Weights of a small transformer language model: 4 heads of 64, MLP 1024 ReLU.
MLP neurons of a small language model. Each row is named by its layer, matrix (up: input weights) and neuron, and shows model dimensions 0-255. Each number is 128 + 24 x the weight over its row's rms, rounded and kept within 0 to 255. Numbers have three digits each.
After each neuron's rows, "fires on" lists the tokens most often at its 100 highest values on Wikipedia text that the model never trained on.

L7.up694:162160128087129112119126158128105132134115085130143159115150092172110106138136175118145118097122128120107119088101139120094158121165120133160124135105101120138140123124160075086116134172165071129133111092101084105100115146108072145133097150131117126141119115136122161166126153128122121078131135160131100119166129102147139151108094102151128129110136156117081119164112159159123123129141108075204130120107176129146146099096139151152100130121102153144139145165141112090139132141092113110136107158114146104136154091150135134121153077130157110155117133123104096104145126162176122103084113092124123115158120182147130149094130115117108119141128134119151134121133152146120181102146158152099110100153140154182140128153108136157096088146132124126103145121102119139147167160126109
fires on: " S", "s"

L4.up274:090135116132110106126105114090131156113108131114147162121103129098097105114131112150100120140123157163094107147163123158143110143152140148124083105115128106118113177161133099078116145121124086138088159160124155144131083087102135172095116117143174139112099153131112131135161154116163163112188133144166141094133111176110121056127120121088110138132117130101110135093135112141122132122143131061149129070102108150149171126141150157114146124116143097114122168097124142120126131155152127119178096125108161118127152185142103109115134142159140156133125146160154171137146135139145137120127068120095085142114122093107099092130108131104126144140135164138144083167118133123128157124130087129124109121175128169117129115154150093144141131128113126109125161118115124131153129195140127
fires on: "s", ".", "r", "n", "f"

L4.up161:145126120103124092165102110076160139140104127135150136171141117106139179128160109159148137116115126149111111102106129120119175130156119108143167152104132077090150139133109081129116145128098112129100126075126137108175156129120110130138103127112176182151116130129129164181110128144108124077100172140107124136132127167119101097162148072147142133174155147087162147109105103121178120164156160122133159139134110134122163118068159089128144063150128102177114147099083129133149109121131098120092110143120145116146117114141126155121148132132148087094141130139157120114102121129121157159148134128140127127116135129121078077197112103150111159118144108112111121126121120166124153130118108138128100116150115125101127120116134115131090156128160097141113137117153147142151115143071134
fires on: "s", "c", "t", "ph", "'"

L4.up741:126136109110105137151096112117122130107128126103116109126143161096159136129089171120135136151169112112095108158127136119141128177111110128147111092131128144149128164120085124115184101135120134117145161137077123172099164131127112108135100117155142093142133133133107114193114080127138133123142130099156134131084116091137153109158095119105154150101140176142164115143117120106144155152106130105165130130097122136132144113100121112100137149079122098122114174159137118126147118097139141141135092133142124164154177152172133110087135148112143128117120103123146116127104180151158172130147129069151101104144119129108120090124104094151104108106184156120100154097117181151111151124120102139116119122147132093072155163158130088127114095156139133146182133093157148117137106164078118
fires on: "s", "d", "n", "x", "l", "m"

L5.up510:154177125121142120130113156076116091063104093116151122136135157128112127122178162131128140120131173102107125163124118106137146141121150098117153143109104090146128079146107103085142127139110142126108082093113071115139130104135130150174124154106105138128104148176112185165168165108138113120130121150136113121156105138116164148146123112143120090150117131102111144093125118115129104126059123171136151141142123142129156137119170131145121141175108082142135131155126107137134126158101109112139116145129094121156106115114130159148142115160147151131129096166125092115106137130119160119117103138131169095154111110125122073166116098129138138132147156106149034106155089144128107111143124137125136110164123112108173162142108132138110119154134147119137131061169141174118117120123126
fires on: "s", "'"

L5.up458:126131118132092125155123137142090073101169148135147103144108174088159103128146079119110154126190127120126080143155105112152118138166138139157139157118134098121125126122174102110125134172118112157102116147142129180126104133121126139093125133159140115122103137117106083151105114150169144131124153107162152092132141108111121136130117143128163154119081130139142109140114109144117185157125109121106121125134105106159132115128136126142116115114165086116157098154145117070169131144152160119123094124108106123135150097153131133105124057089135136124142130144168166153106105075103161124154138150100101143100087132140112132124087122105107103172142098116131179140157118103096134089153124159112115156170125079108121180158136123119136120163102126131157154147141129122165117186130136
fires on: "s", "l", "st", "r"

L4.up95:128120100190157134103136158133127114119143146126124167173139081145158107131131092130152094104145158136109150134143129117132113110143170194108139126110100157141131138114121107149126109160146123123106175158150155103132163140140095107092133085128114167114129127138143119130160171111094106138112110110133128130095146106112114127139111132103143150117170093136141166103129094134154119133128164126107101125153091165149138108124127106128117109133112145135146097142148144089139101120087122125052117165145113180159150137119163143155123148144071119155155118104163096130120116125118123102080067091151088147127127136117146158108098105135109114112122087119125118119103144159120124099125148130210107138140083128155082127175114128113172119091129153092135121102148105167136131154120137
fires on: " |", ".", ";", " Title"

L4.up42:160110125106158108147158154093153096125095147151101162144139157143117121130123104096138118096160154100110127097132159115124102113150162147080134103116125130109143155139139152112143141168094143118111143127123124161095136088186067156129169148131147129107075161123134107119152155097082123139123165129132115131127152104133121103139118119118151103109151145124138173079097123141155157124123122130111126133085091136124124141090075183117141164166149100137134086124082121137096098159155084152141107136141138123164102113123158095158118087158122129133136102166101136105134147191152116108155150117162137177135100087119116123141089153139110105113152119099116109103131144155104110137113120099172133121149125100106075123139151114156127168108159092163138123129122132128111172134136134
fires on: " |", ";", ":", "."

L7.up949:111095153139157123144092130102151106119117151094118113111080144113167136155114150096122106123105130119119142110132160143126131123091117111082166121104118189139086099143160137122141106103106127132143148163118167106116151161161129136121121105100078136137071126140131107108137127142100135107147145173138121128124122119103139121127174150151144103131098130115149112120132097161084113127125115158163131116116094108115130145102109124093112120159118129117133165122118134059094098117115082160133130133131161189158126094127124107103103122096100091122108111132126155116128153090174130136172133145183173103151151109115150136145158110147098117131172105121121132134085187131109187104141137109170154133134118164143086165151139107111143145131161172150153142101107115165094165136132132
fires on: ":", ".", " to", "-", " the"

L7.up911:156084127119155134170142131130156117166118152135110151105092133133119147087146139106091132065116160115113108126108151205093106149111124122148127078137164140126100105130116174146117119095098134168125116139102121151143149128138119182122112147089129114108083128161154168097127119148106133139130144164127156163164142117118161119106164141122133087099138150152153126131127135129163106108086102144135144122158072140115127112105096134127133127124138149150150126080143114114072146130138157155119135138165155161146140127134160123163108095102139093144128139098112142120145102128155126102139153171128114110096113114123170121126098111167112165140156141119154122138124087149160139129104132141120099104161120119064097133143102119120098107093132143096155069157102092110138118172124083
fires on: " |", "|", "-", ":"